Weights of a small transformer language model: MLP 896 GELU.
MLP neurons of a small language model. Each row is named by its layer, matrix (up: input weights) and neuron, and shows model dimensions 64-159. Each number is 200 + 40 x the weight over its row's rms, rounded and kept within 0 to 999.
After each neuron's rows, "fires on" lists the tokens most often at its 100 highest values on Wikipedia text that the model never trained on.

L3.up607,244,188,252,195,178,188,172,220,116,237,135,178,191,180,154,216,200,284,209,126,224,143,270,233,139,217,167,159,191,169,207,179,188,180,155,269,142,241,138,235,260,214,234,178,176,212,264,172,237,162,174,244,247,175,228,133,125,133,176,125,180,203,209,289,195,199,182,250,233,148,256,178,163,159,224,273,240,172,262,246,248,249,133,151,203,288,175,130,186,170,193,256,218,262,203,156
fires on: "ess", "ers", "ts", "ir", "se"

L3.up833,225,218,166,259,232,175,224,124,237,229,215,187,158,188,223,226,207,167,232,150,122,140,165,276,172,200,213,192,230,152,159,249,204,239,207,186,218,158,205,192,157,205,196,177,231,219,250,174,199,173,222,244,240,180,139,202,207,179,247,262,209,287,227,297,183,149,220,216,232,175,175,273,214,278,251,246,283,198,222,182,262,177,201,194,238,132,192,176,246,275,226,229,202,115,204,105
fires on: "m", "an", " m", "im"

L3.up798,216,268,184,196,252,179,181,207,238,181,210,191,196,275,272,216,230,277,195,241,144,186,174,132,169,162,203,252,178,160,213,142,133,171,203,172,207,234,172,242,177,256,171,111,239,228,194,146,226,233,248,206,249,203,197,152,197,192,160,194,197,170,230,256,210,224,156,211,158,140,246,237,229,184,223,202,179,170,187,213,252,240,175,171,169,266,173,124,134,179,154,184,238,194,247,224
fires on: " Or", " Dr", ".S", " and"

L3.up602,162,206,158,192,201,162,258,219,129,262,218,148,184,215,172,242,162,134,148,137,209,226,215,238,142,191,265,126,292,186,284,205,226,210,193,251,159,289,225,199,242,188,238,211,235,189,229,252,241,159,181,167,192,189,239,154,158,245,173,168,136,266,170,260,256,173,156,221,196,162,157,240,224,174,242,198,187,280,207,145,176,232,182,201,127,168,184,177,137,196,193,240,209,194,219,215
fires on: "ip", "ot", "nt", "ent", "op", " sign"

L3.up178,186,229,279,113,261,232,218,209,206,246,163,157,220,196,185,178,189,184,230,232,225,145,127,223,146,178,246,196,199,161,196,256,180,149,208,211,155,235,160,240,216,242,244,153,290,261,233,133,170,222,211,225,285,175,250,199,254,255,140,162,204,190,178,183,222,182,131,229,161,214,235,242,197,194,206,136,223,245,220,188,189,255,150,108,265,174,193,168,217,122,232,181,213,223,213,192
fires on: ")", " reg", "ut"

L3.up373,169,157,190,202,155,266,257,194,283,232,279,148,169,252,144,189,227,259,149,184,182,158,252,226,164,165,192,220,217,198,227,290,250,276,255,242,212,219,193,198,206,202,219,140,246,157,243,204,235,181,195,147,178,181,261,215,208,283,176,126,200,238,239,150,245,285,187,195,196,246,197,204,239,203,241,124,184,218,147,203,205,207,295,177,114,208,135,221,179,157,135,166,166,137,137,234
fires on: "an", "m", "á", "ar", "ag", "he"

L3.up394,240,228,169,131,235,206,237,157,202,154,139,76,242,219,152,217,186,139,229,221,203,243,155,221,154,202,151,176,131,193,155,246,252,222,232,242,193,215,180,328,162,181,210,173,244,230,230,200,192,170,239,189,218,99,215,240,180,175,194,232,177,221,162,175,207,246,140,217,157,249,182,218,185,122,234,174,185,301,283,222,187,168,206,174,232,156,140,252,208,168,189,214,170,156,225,176
fires on: "ot", "if", "row", "ut", "inal", "("

L3.up667,247,232,257,210,142,198,262,196,220,195,187,209,130,246,189,243,218,286,260,160,131,182,225,194,192,183,150,199,238,184,192,245,142,180,167,186,215,221,168,186,227,188,160,173,197,257,208,134,214,254,183,155,193,194,200,161,178,208,174,179,115,223,191,253,180,235,249,245,179,173,292,214,214,214,168,172,247,200,228,266,233,243,212,248,249,165,229,117,210,244,151,232,90,191,201,212
fires on: " U", "r", "im", "ir", ".S"

L3.up144,150,132,243,247,230,202,206,157,227,211,269,139,193,215,187,212,166,176,215,229,251,123,76,260,217,188,272,198,179,274,187,253,206,214,230,156,181,175,183,236,190,208,141,210,120,204,222,159,215,230,214,186,214,211,301,222,253,288,246,264,200,235,215,263,119,250,149,160,184,195,109,217,307,245,212,229,218,209,249,208,201,178,225,180,154,180,222,145,186,103,205,221,255,150,191,194
fires on: "==", "ell", "D", "L", " Cl", "ic"

L3.up612,146,181,132,215,236,108,262,187,169,257,184,219,198,191,209,216,242,199,123,222,145,139,209,240,198,230,213,191,182,158,228,260,185,200,218,186,149,133,186,213,222,155,168,174,243,180,213,230,215,279,195,144,242,193,191,105,233,183,280,257,267,247,250,258,153,181,217,120,197,211,205,195,203,265,224,198,222,222,176,228,226,282,242,185,161,215,128,195,136,143,125,249,176,253,227,243
fires on: "v", "l", "^{", " we", "r", ":"

L3.up169,175,198,204,130,337,197,249,137,144,171,166,145,113,199,229,195,222,172,209,216,202,179,152,174,187,136,188,102,235,195,188,232,208,242,124,242,222,230,209,217,239,219,243,151,186,205,216,175,246,200,186,131,211,139,249,232,157,166,218,242,261,187,175,211,213,239,146,226,183,195,170,220,282,118,223,222,193,179,166,151,169,247,220,184,152,200,258,147,190,164,225,193,200,209,181,88
fires on: "at", "op", "m", "est", "ed", "ot"

L3.up381,228,123,154,169,240,163,221,139,177,224,152,213,176,253,195,233,236,271,178,241,205,210,143,203,175,159,177,259,197,175,199,200,207,210,205,205,231,262,152,262,272,279,210,256,206,166,244,199,171,177,154,151,181,139,157,276,177,195,256,165,212,279,243,294,166,199,255,222,230,160,239,119,212,199,186,160,136,185,245,183,182,216,188,166,159,235,204,141,249,193,160,255,228,219,222,194
fires on: "im", "M", "ious", "wo", "ph", "ail"

L3.up653,282,249,202,169,245,211,256,212,208,195,207,192,150,139,159,245,212,166,219,204,285,299,159,162,160,229,158,196,112,139,197,114,125,187,153,215,200,240,169,162,214,201,165,182,158,245,218,166,226,165,184,188,174,153,249,114,187,235,196,224,152,175,194,178,160,179,207,214,164,190,242,163,193,206,191,199,228,207,226,209,135,159,158,197,206,211,202,190,189,240,188,232,155,234,163,183
fires on: "os", "i", "j", "em", "us", "ur"

L3.up651,162,119,240,118,218,210,212,209,176,203,255,228,239,175,281,181,171,203,128,263,182,162,201,207,142,173,192,224,236,121,202,179,203,294,180,179,198,195,131,151,147,254,126,198,255,238,170,200,267,217,177,231,217,177,171,215,218,186,243,246,172,247,173,165,240,181,195,156,225,229,173,198,193,176,214,214,135,195,155,208,175,263,205,174,202,193,256,221,249,163,145,148,145,197,278,108
fires on: " up", " out", "in", "up", "over", " over"

L3.up442,198,197,182,87,237,230,216,211,191,197,184,169,253,236,252,177,231,174,259,203,183,153,225,170,204,206,165,227,186,252,222,222,201,170,223,203,165,229,236,200,194,199,109,123,268,250,143,156,196,264,195,168,191,123,195,213,289,227,197,176,145,226,190,256,213,232,173,177,233,225,166,214,272,156,276,206,179,207,216,198,180,169,157,243,195,170,106,238,167,241,224,246,222,243,189,244
fires on: " of", "mer", "red", "y", " Or"

L3.up282,168,176,168,168,275,173,192,216,213,213,193,180,174,250,209,261,94,207,206,162,203,243,183,172,205,228,189,192,210,246,223,197,230,271,180,248,221,186,180,260,222,200,194,156,174,191,215,182,184,202,229,181,209,140,171,249,167,252,166,122,88,254,241,159,275,132,182,272,166,231,191,140,247,184,179,217,119,286,152,170,149,249,145,175,217,162,240,193,149,262,167,184,169,186,213,252
fires on: "id", "ac", "om", "od", "erm", "m"

L3.up770,212,192,175,146,171,198,199,123,149,236,180,234,173,157,186,256,148,162,297,179,220,211,221,216,191,114,177,214,283,190,228,243,218,213,255,236,173,162,179,178,167,218,169,207,230,253,278,251,234,120,214,210,259,201,144,195,165,263,241,170,184,166,233,217,263,279,209,202,201,211,170,190,257,269,155,281,260,191,232,174,180,274,197,179,188,180,250,131,278,222,206,147,133,209,210,155
fires on: "ad", " cons", "ax", "ain", " any"

L3.up597,210,235,266,160,284,177,181,229,231,200,177,161,240,206,194,243,162,234,217,198,145,90,281,194,154,261,227,195,210,193,160,202,146,215,162,234,226,209,166,220,206,198,224,200,101,235,155,177,179,141,181,160,263,165,204,142,188,232,121,191,202,168,243,158,182,178,159,151,261,259,169,223,199,207,181,192,221,210,241,228,135,173,103,180,230,160,205,195,162,210,167,138,156,202,219,146
fires on: "et", "n", "un", "ac", "in"

L3.up122,211,105,190,178,218,203,186,145,166,168,225,159,179,201,200,202,188,160,132,272,140,219,177,304,186,203,209,205,143,134,202,215,182,202,141,228,207,200,160,219,237,209,266,190,194,161,177,166,163,215,209,225,204,143,228,271,259,185,190,218,206,157,231,278,186,228,246,158,209,237,95,142,137,204,179,212,192,207,246,190,180,255,174,224,208,205,255,199,151,191,192,234,170,175,180,216
fires on: "at", "I", ".", "in", "ove"

L3.up668,236,137,224,142,220,161,219,189,201,209,203,211,217,264,264,264,156,239,185,147,191,189,213,217,158,219,180,246,255,187,209,251,190,165,205,245,196,197,152,216,234,159,192,235,185,252,205,142,194,262,216,101,246,141,183,187,198,263,197,140,212,184,239,253,153,201,168,227,204,127,176,229,205,279,189,149,243,240,164,266,125,240,208,180,169,216,124,197,235,305,136,298,239,141,175,214
fires on: "\n", ")\n", " Ch"

L3.up536,182,155,170,173,153,176,231,228,161,267,160,198,105,182,151,186,268,198,217,152,156,209,161,171,146,211,208,150,228,205,218,263,169,141,83,238,156,117,150,228,184,246,165,156,282,245,222,205,225,159,215,202,224,188,200,227,209,222,289,220,133,171,257,256,217,176,202,209,290,162,244,214,174,242,188,209,191,164,155,284,154,204,192,208,284,211,209,269,115,194,233,185,253,193,218,251
fires on: " later", " comm", "5", "imes", " and", " Comm"

L3.up8,175,132,185,175,268,222,293,146,221,169,222,199,125,229,187,279,200,224,245,235,204,210,225,225,192,282,185,239,214,193,263,183,202,270,225,181,219,217,204,267,214,233,217,173,200,213,151,150,208,122,230,140,182,204,213,189,171,256,159,211,134,227,227,203,229,230,168,204,213,299,197,227,167,225,211,214,269,190,257,187,138,289,146,187,180,189,220,237,228,199,176,193,119,192,260,270
fires on: "un", " ac", "ac"

L3.up173,187,201,222,131,191,168,163,206,178,208,162,188,162,276,212,289,154,192,244,181,159,105,194,159,155,256,221,218,190,142,247,291,236,237,212,194,168,110,188,219,201,181,203,161,144,202,146,180,152,238,222,222,241,207,191,169,217,260,198,155,209,270,173,181,238,247,159,223,259,165,211,149,128,212,199,244,214,274,150,164,181,254,197,213,139,192,136,221,118,254,188,197,150,179,147,189
fires on: "F", " F", "f", "to"

L3.up723,223,206,297,190,222,188,248,160,181,196,147,165,259,205,170,156,150,220,229,213,176,223,146,270,186,177,185,252,243,201,202,243,192,261,186,256,153,178,180,248,166,262,254,190,271,171,243,199,253,213,189,117,231,164,197,194,177,231,205,176,125,211,205,183,191,223,118,257,152,182,185,176,167,197,185,194,220,148,200,210,241,264,213,209,173,120,177,128,213,222,228,230,234,177,231,164
fires on: " bl", " dif", "ull", " |\n", " known", "g"

L3.up207,199,161,274,157,199,240,199,164,208,229,185,184,260,177,242,209,155,138,163,301,188,273,108,256,174,206,210,241,182,210,147,181,207,193,172,139,193,177,156,167,257,153,226,231,184,250,130,232,187,165,247,191,162,176,167,205,223,235,257,203,167,245,249,227,143,214,255,242,195,201,236,233,162,233,273,185,243,253,215,148,262,222,224,150,219,198,170,170,188,245,247,161,245,221,221,237
fires on: "ig", "up", "z", "ug", "er"

L3.up821,172,157,255,132,236,224,194,180,278,186,243,188,194,282,242,220,222,236,206,173,215,132,199,157,221,144,237,116,203,206,252,179,186,232,232,154,180,183,173,238,234,225,144,149,173,219,180,203,220,164,223,275,218,221,234,248,245,256,213,220,242,212,142,165,215,287,167,182,203,232,260,206,229,177,263,183,192,177,163,193,179,222,205,192,163,269,166,155,172,153,176,234,244,128,240,170
fires on: "201", " Fl", "ell", "all"

L3.up761,234,174,205,223,209,201,274,141,188,177,152,180,179,245,193,230,250,202,159,147,112,210,259,255,166,196,242,240,228,165,207,143,209,271,150,193,224,186,134,246,232,205,112,217,255,193,129,241,180,166,299,111,223,221,208,269,214,194,249,248,153,194,183,203,254,218,238,222,180,197,263,175,278,191,227,231,161,216,241,211,258,216,270,175,105,146,192,139,195,234,195,263,177,194,186,200
fires on: "nd", " act", "red", " New", "un", "n"

L3.up598,188,162,143,207,196,195,207,194,261,278,205,157,171,173,156,224,188,189,182,134,162,189,167,194,159,192,158,208,203,227,267,193,188,247,134,300,155,240,148,209,148,189,204,120,261,236,252,161,204,213,241,183,164,133,172,234,206,236,177,215,154,206,262,239,168,265,101,268,168,204,168,247,206,242,210,196,143,169,188,266,185,290,188,220,175,163,165,221,178,173,179,195,199,141,171,204
fires on: " m", "m", "R"

L3.up448,134,209,234,208,144,192,158,253,200,276,189,194,143,234,205,252,172,152,185,172,232,186,233,233,148,149,221,190,221,153,245,228,218,212,117,241,237,170,161,175,143,208,185,136,265,262,163,157,226,231,224,210,300,124,120,248,170,218,253,285,193,224,211,281,200,239,182,227,163,212,227,209,204,275,240,128,232,191,241,250,232,236,148,209,238,216,232,117,130,226,234,177,188,182,212,183
fires on: " m", " h", " st", " s", " dist"

L3.up811,203,223,201,153,170,221,131,180,192,211,175,237,171,134,178,210,155,221,184,222,188,211,188,231,251,193,279,143,193,173,212,240,249,181,187,244,106,235,182,247,160,223,191,142,219,189,224,249,274,211,273,202,173,166,258,220,180,256,231,222,243,267,157,215,229,244,200,158,180,187,192,145,259,246,254,210,176,182,192,208,183,224,227,220,217,191,260,242,155,135,225,214,271,157,164,203
fires on: "se", "one", "ve", "ue", "ate"

L3.up460,127,148,214,213,190,214,157,176,193,188,187,140,221,175,199,207,207,228,123,227,162,183,80,129,230,185,195,152,145,136,171,264,205,180,191,180,176,170,194,218,226,264,157,195,218,183,204,200,174,221,161,168,218,132,272,174,243,219,207,200,165,211,217,182,197,211,209,168,257,235,158,223,260,273,207,172,137,210,216,316,192,180,176,224,212,235,151,105,216,111,182,215,214,225,164,224
fires on: "ust", "r", "el", ":", "very", "ut"

L3.up15,168,256,277,215,268,203,146,217,220,264,165,205,250,218,167,219,127,174,226,211,214,208,202,222,211,188,242,180,211,206,223,206,183,243,200,191,226,216,159,202,208,201,210,173,205,241,212,172,153,234,201,258,189,138,188,151,172,208,230,139,156,216,227,295,169,160,159,289,137,210,233,217,221,198,212,219,148,225,212,226,196,223,229,263,163,160,160,214,177,204,188,186,191,163,201,256
fires on: "l", "re", "ied"

L3.up522,130,187,248,179,223,233,157,178,247,220,251,171,255,200,206,221,113,256,134,188,223,167,141,160,129,188,199,200,257,219,268,225,163,220,137,214,163,212,135,269,207,160,194,220,133,184,218,219,214,170,205,247,254,194,239,260,161,174,122,184,188,211,152,182,182,187,154,146,188,232,170,189,246,245,152,218,189,230,237,210,158,257,243,178,176,211,281,236,93,178,164,298,219,185,176,201
fires on: "p", "ong", "u", "pp"

L3.up243,202,237,229,148,225,235,295,198,210,214,222,182,202,185,170,161,177,171,264,149,187,177,170,183,106,248,125,213,221,197,250,190,217,251,105,198,213,200,151,241,233,218,182,163,246,279,191,232,189,272,230,221,222,184,198,188,158,244,226,171,178,148,157,234,275,256,102,159,145,259,217,203,200,141,222,162,212,198,179,182,221,204,240,242,190,195,162,262,177,178,144,197,221,82,208,209
fires on: "l", ")", " also", "ot", "enc", " –"

L3.up112,187,249,201,194,208,208,204,226,229,171,172,126,180,155,230,180,186,272,317,240,194,165,164,186,233,271,241,193,198,184,214,210,206,226,141,240,238,218,155,196,213,218,268,222,220,226,238,201,200,250,220,197,192,132,276,212,175,219,190,190,249,171,142,155,163,252,206,216,226,217,195,141,244,194,282,92,226,225,208,153,287,214,184,181,196,209,215,250,180,174,170,227,205,219,174,244
fires on: "e", "em", " sh", "que", "o"

L3.up454,183,179,243,216,151,214,135,186,191,229,170,201,240,219,131,206,154,239,186,198,219,199,184,231,140,174,244,254,203,144,159,213,188,114,202,279,191,237,207,161,264,264,223,227,222,287,208,216,211,228,191,173,206,139,242,163,149,229,195,187,186,234,241,255,199,221,180,230,193,147,207,276,207,240,205,210,230,186,155,228,201,267,183,200,128,171,166,142,201,180,153,240,202,252,181,177
fires on: "e", "ourn"

L3.up864,163,135,154,178,257,255,201,208,172,282,163,130,270,306,190,187,258,209,227,223,202,209,127,202,258,240,255,182,219,225,258,197,259,229,215,224,125,219,187,198,212,210,179,140,221,257,160,230,171,167,164,155,203,120,206,235,248,258,150,191,221,263,125,228,209,194,143,219,239,281,215,264,193,213,153,161,144,277,200,184,209,250,191,116,148,284,202,151,153,164,190,294,163,148,162,157
fires on: " ass", "ac", "iss", "ff"

L3.up595,169,122,188,188,285,179,218,121,223,179,230,135,199,301,205,226,209,196,158,190,154,194,170,183,128,250,213,212,154,204,249,227,282,201,225,196,151,179,161,191,233,300,142,202,234,212,257,202,218,230,276,202,230,241,273,280,231,230,174,200,201,249,246,261,226,198,233,177,198,209,197,170,251,290,196,198,224,199,144,280,149,245,183,167,163,218,161,249,221,220,196,189,239,183,237,217
fires on: " com", "y", "in", "or", "ion", " fin"

L3.up187,192,170,196,159,120,218,242,170,164,163,176,159,163,229,193,182,232,176,203,126,215,220,136,187,193,136,270,172,206,183,215,213,199,207,256,226,133,229,137,228,223,182,163,170,222,204,272,206,195,196,229,237,199,184,146,155,167,255,259,171,215,237,195,250,186,169,207,145,233,189,218,262,209,181,243,134,180,217,234,211,169,264,237,191,142,233,157,177,147,266,161,164,168,190,140,172
fires on: " A", "),", " |", " comm", ");", " t"

L3.up726,182,273,274,112,169,166,171,228,195,168,183,89,194,254,202,142,185,221,173,184,210,195,194,280,182,148,185,190,189,221,231,122,109,277,168,195,237,166,131,191,178,246,207,237,231,222,187,237,196,261,208,208,257,163,133,215,196,202,239,246,269,244,156,202,153,276,187,167,245,204,250,210,214,197,313,244,188,157,198,152,255,236,204,169,223,219,252,214,209,174,211,184,218,136,163,226
fires on: " c", " football", "n", " join", " an", "ilm"

L3.up299,236,222,184,166,243,237,174,183,194,253,175,141,239,242,181,165,222,173,147,74,166,184,166,217,279,247,259,230,126,208,223,191,180,287,202,220,236,222,143,216,176,251,98,193,232,178,222,182,168,206,218,210,216,189,165,237,180,223,221,187,202,264,197,201,219,235,161,211,154,216,196,203,246,246,175,148,150,214,129,107,262,246,170,182,123,242,208,207,152,249,152,167,154,186,152,164
fires on: "om", " work", "pen"

L3.up709,198,158,202,208,134,249,220,227,144,246,221,185,146,254,174,193,119,219,227,224,190,249,204,231,168,194,187,137,215,111,178,216,310,302,143,293,162,216,190,130,235,247,190,201,234,235,231,174,196,181,134,175,206,147,216,163,161,226,175,226,147,265,241,150,126,189,170,268,269,175,201,209,127,228,212,225,249,235,219,209,163,262,155,171,150,126,182,183,231,284,158,202,172,251,170,227
fires on: "0", "re", "00", "ess", "age"

L3.up232,218,229,157,274,224,239,178,179,206,233,307,195,181,193,185,162,203,247,174,186,186,244,163,247,234,203,218,203,198,167,153,287,153,224,194,198,231,206,232,163,308,259,164,191,225,228,258,136,202,193,216,211,184,215,223,183,176,160,234,145,197,257,295,219,172,184,209,183,261,169,198,222,234,251,267,219,128,160,219,193,176,186,161,123,219,246,189,139,152,154,172,185,144,210,171,207
fires on: "r", "it", "is", "y", "ys"

L3.up425,139,270,168,189,211,215,198,242,147,267,188,231,167,202,213,199,219,155,155,235,173,137,170,163,229,179,186,171,210,163,175,268,210,183,161,264,210,139,154,152,216,241,179,213,267,241,178,246,219,224,109,217,152,188,165,172,238,171,257,208,197,225,164,128,166,210,173,195,186,189,208,192,274,261,208,246,231,261,237,181,183,239,137,154,93,222,137,124,207,234,225,188,230,161,201,159
fires on: "a", "i", "f"

L3.up235,124,166,282,279,230,206,225,174,200,193,161,219,135,216,206,175,194,225,194,198,193,137,108,219,205,198,241,239,223,190,188,247,137,189,190,217,161,148,166,186,265,210,220,215,231,271,222,250,219,189,235,217,203,166,176,216,188,229,190,178,189,238,192,269,130,245,155,256,267,142,194,241,184,178,158,214,187,217,240,223,155,191,245,216,143,221,196,259,218,204,226,277,200,173,242,211
fires on: "h", " United", "ph", "°", "ited", " ph"

L3.up274,189,208,247,104,213,197,282,102,177,237,250,209,217,214,263,260,249,170,199,213,215,199,207,228,112,241,237,216,259,191,201,251,201,184,112,211,244,234,164,236,218,222,196,204,226,247,195,206,178,184,164,167,157,234,244,213,291,235,199,171,208,149,208,270,187,121,173,215,123,176,232,121,192,210,238,251,171,264,213,160,171,292,207,166,168,211,164,191,215,196,159,259,234,145,105,216
fires on: "ate", "i", "ight", "ree", "et", "le"

L3.up810,197,174,151,175,207,213,121,135,151,165,148,158,152,188,172,225,177,200,193,174,196,271,206,183,197,134,197,172,198,126,163,318,159,149,198,204,266,231,216,188,144,182,137,186,250,264,220,93,186,205,202,161,282,164,167,229,182,209,223,176,183,234,277,269,215,171,209,154,158,167,246,259,227,226,276,194,233,288,192,265,186,223,200,158,174,253,225,256,223,288,222,244,197,255,208,213
fires on: ")", ":", "y", "\n", ")\n"

L3.up521,194,222,183,201,143,138,223,164,160,217,233,186,167,163,211,195,142,219,238,214,211,203,117,193,197,254,258,253,168,202,250,209,175,158,232,259,160,215,102,216,159,208,193,168,227,259,258,225,233,178,189,151,184,181,251,211,207,219,272,212,215,179,200,224,216,152,142,235,250,214,154,212,176,285,145,222,251,232,205,124,169,223,206,161,194,187,241,250,154,153,229,168,185,181,195,289
fires on: "ac", ".", "uthor", "ur"

L3.up514,252,156,144,205,258,172,235,175,226,259,171,236,108,227,160,196,146,200,141,213,209,182,181,242,283,201,162,242,215,228,204,254,228,224,192,192,187,176,156,164,203,214,158,247,120,205,191,160,180,186,190,153,240,184,174,236,252,227,223,195,173,215,137,168,263,195,272,129,257,145,139,168,199,199,220,205,212,199,238,184,100,235,122,222,244,151,119,220,197,241,209,218,124,207,201,146
fires on: "5", "ric", " of", "\n", "ot"

L3.up570,207,202,161,256,145,228,203,124,219,121,192,200,259,218,214,279,152,284,230,178,172,227,175,263,184,176,205,224,164,221,227,184,189,299,194,239,196,225,167,268,148,186,233,243,156,147,218,251,212,240,262,198,275,160,245,238,200,236,223,228,115,225,251,188,169,185,203,220,198,215,127,151,130,264,197,166,241,249,260,210,139,230,169,242,259,125,303,192,207,219,204,267,184,148,180,201
fires on: "e", "her", "nt", "-", "st"

L3.up469,229,202,174,126,123,222,266,205,206,167,160,148,253,287,185,230,193,135,149,167,219,117,189,193,202,157,201,159,153,199,184,202,148,207,241,194,229,256,131,263,221,226,95,206,179,256,207,182,175,196,221,164,211,195,217,292,205,268,190,151,219,252,274,196,173,249,215,167,189,283,235,233,138,195,225,198,163,254,181,230,178,196,158,175,195,168,199,189,219,177,166,241,162,240,150,163
fires on: "ot", "y", " (", "1", "ince", "'"

L3.up377,211,180,196,219,182,249,197,175,171,162,193,162,191,135,184,204,209,275,178,235,245,262,170,228,249,106,189,239,226,233,210,236,198,239,143,186,189,223,225,243,201,216,203,243,198,250,180,245,207,183,174,220,193,203,232,223,140,190,251,223,156,172,193,261,259,174,150,236,302,217,246,282,244,123,196,207,145,210,176,166,208,211,213,175,262,238,210,138,242,119,133,172,244,211,253,209
fires on: "art", "ive", "p", "ass", "ary", "me"

L3.up772,238,166,183,155,184,205,136,144,195,243,243,180,190,256,172,282,250,223,198,120,157,169,106,255,167,186,247,178,197,165,234,219,156,246,170,177,225,203,190,197,142,217,170,271,231,238,200,162,168,232,236,216,165,164,170,225,207,183,182,269,244,213,143,186,216,238,133,159,148,124,208,101,221,215,210,220,251,172,177,270,161,286,207,210,201,170,213,153,182,197,209,186,189,173,214,202
fires on: " that", " such", "resent", "ated", " called", " ex"

L3.up188,194,173,120,230,181,270,205,182,206,235,193,178,233,176,170,289,166,294,130,238,152,134,171,171,213,222,203,201,155,229,231,244,231,223,222,175,199,237,150,248,163,277,178,213,217,254,204,169,170,178,183,185,296,291,176,267,168,228,239,251,197,160,195,236,197,230,163,176,170,214,220,178,219,226,172,210,171,202,110,126,233,240,296,186,178,216,313,196,175,200,142,155,211,201,246,191
fires on: " dep", " at", " stud", " ex", "ys", "p"

L3.up434,243,188,175,171,135,252,229,150,155,246,207,137,238,183,226,273,179,204,108,174,174,226,125,185,190,175,181,243,172,139,145,210,203,232,206,188,228,209,181,248,124,222,174,179,182,164,235,187,155,185,220,268,236,179,286,205,219,216,236,218,147,183,222,217,202,272,184,122,234,262,202,183,216,196,213,244,136,246,243,245,163,211,154,216,241,214,138,219,146,214,206,170,215,231,177,224
fires on: "ri", " and", "ai", "u", "i", "ra"

L3.up237,228,162,191,279,162,189,206,175,200,200,225,178,192,210,201,175,136,210,120,166,106,239,136,226,212,215,287,181,197,192,217,249,218,188,164,213,187,201,165,269,230,197,227,192,182,269,220,276,114,272,169,259,294,175,202,235,135,243,178,154,253,234,175,214,177,260,191,191,58,172,164,207,185,161,194,198,201,238,209,214,236,254,249,208,182,223,150,245,159,184,197,149,216,210,142,172
fires on: "–", "g", "/", "201", "ou"

L3.up55,267,178,134,285,222,156,166,183,182,196,154,216,159,190,174,249,170,221,204,159,150,232,182,255,223,163,237,132,162,183,234,286,200,197,208,272,191,183,216,221,246,222,253,242,241,216,228,230,205,177,273,187,204,199,245,164,180,185,236,189,208,206,292,159,228,170,165,228,168,174,222,180,212,191,234,130,178,226,208,207,147,251,166,167,183,160,121,181,157,214,193,153,249,166,203,226
fires on: " there", "ec", "g", " •", "re", "/"

L3.up344,209,151,198,147,97,208,256,165,163,174,245,122,195,233,217,223,246,145,213,218,183,184,110,217,211,292,272,257,150,220,244,162,204,168,226,188,222,247,192,169,222,168,144,181,213,172,195,138,207,244,254,244,189,249,221,189,207,234,261,168,255,209,263,230,214,149,132,109,183,215,202,304,171,231,216,210,255,242,153,193,281,193,212,153,149,251,234,169,148,166,173,160,94,220,213,217
fires on: "e", "le", " ex", " de", "on", " trans"

L3.up829,158,114,212,185,211,158,233,206,193,220,204,175,199,208,196,143,138,200,161,177,187,104,201,221,201,259,190,206,133,222,252,206,148,184,225,211,191,130,217,183,214,138,239,218,220,241,189,187,150,195,288,205,253,204,295,191,209,264,187,144,202,189,174,210,147,197,246,158,210,217,175,159,218,236,214,139,217,179,164,277,183,172,211,179,161,122,198,251,196,194,78,271,181,213,175,172
fires on: "on", ":", " −", "ig", "por"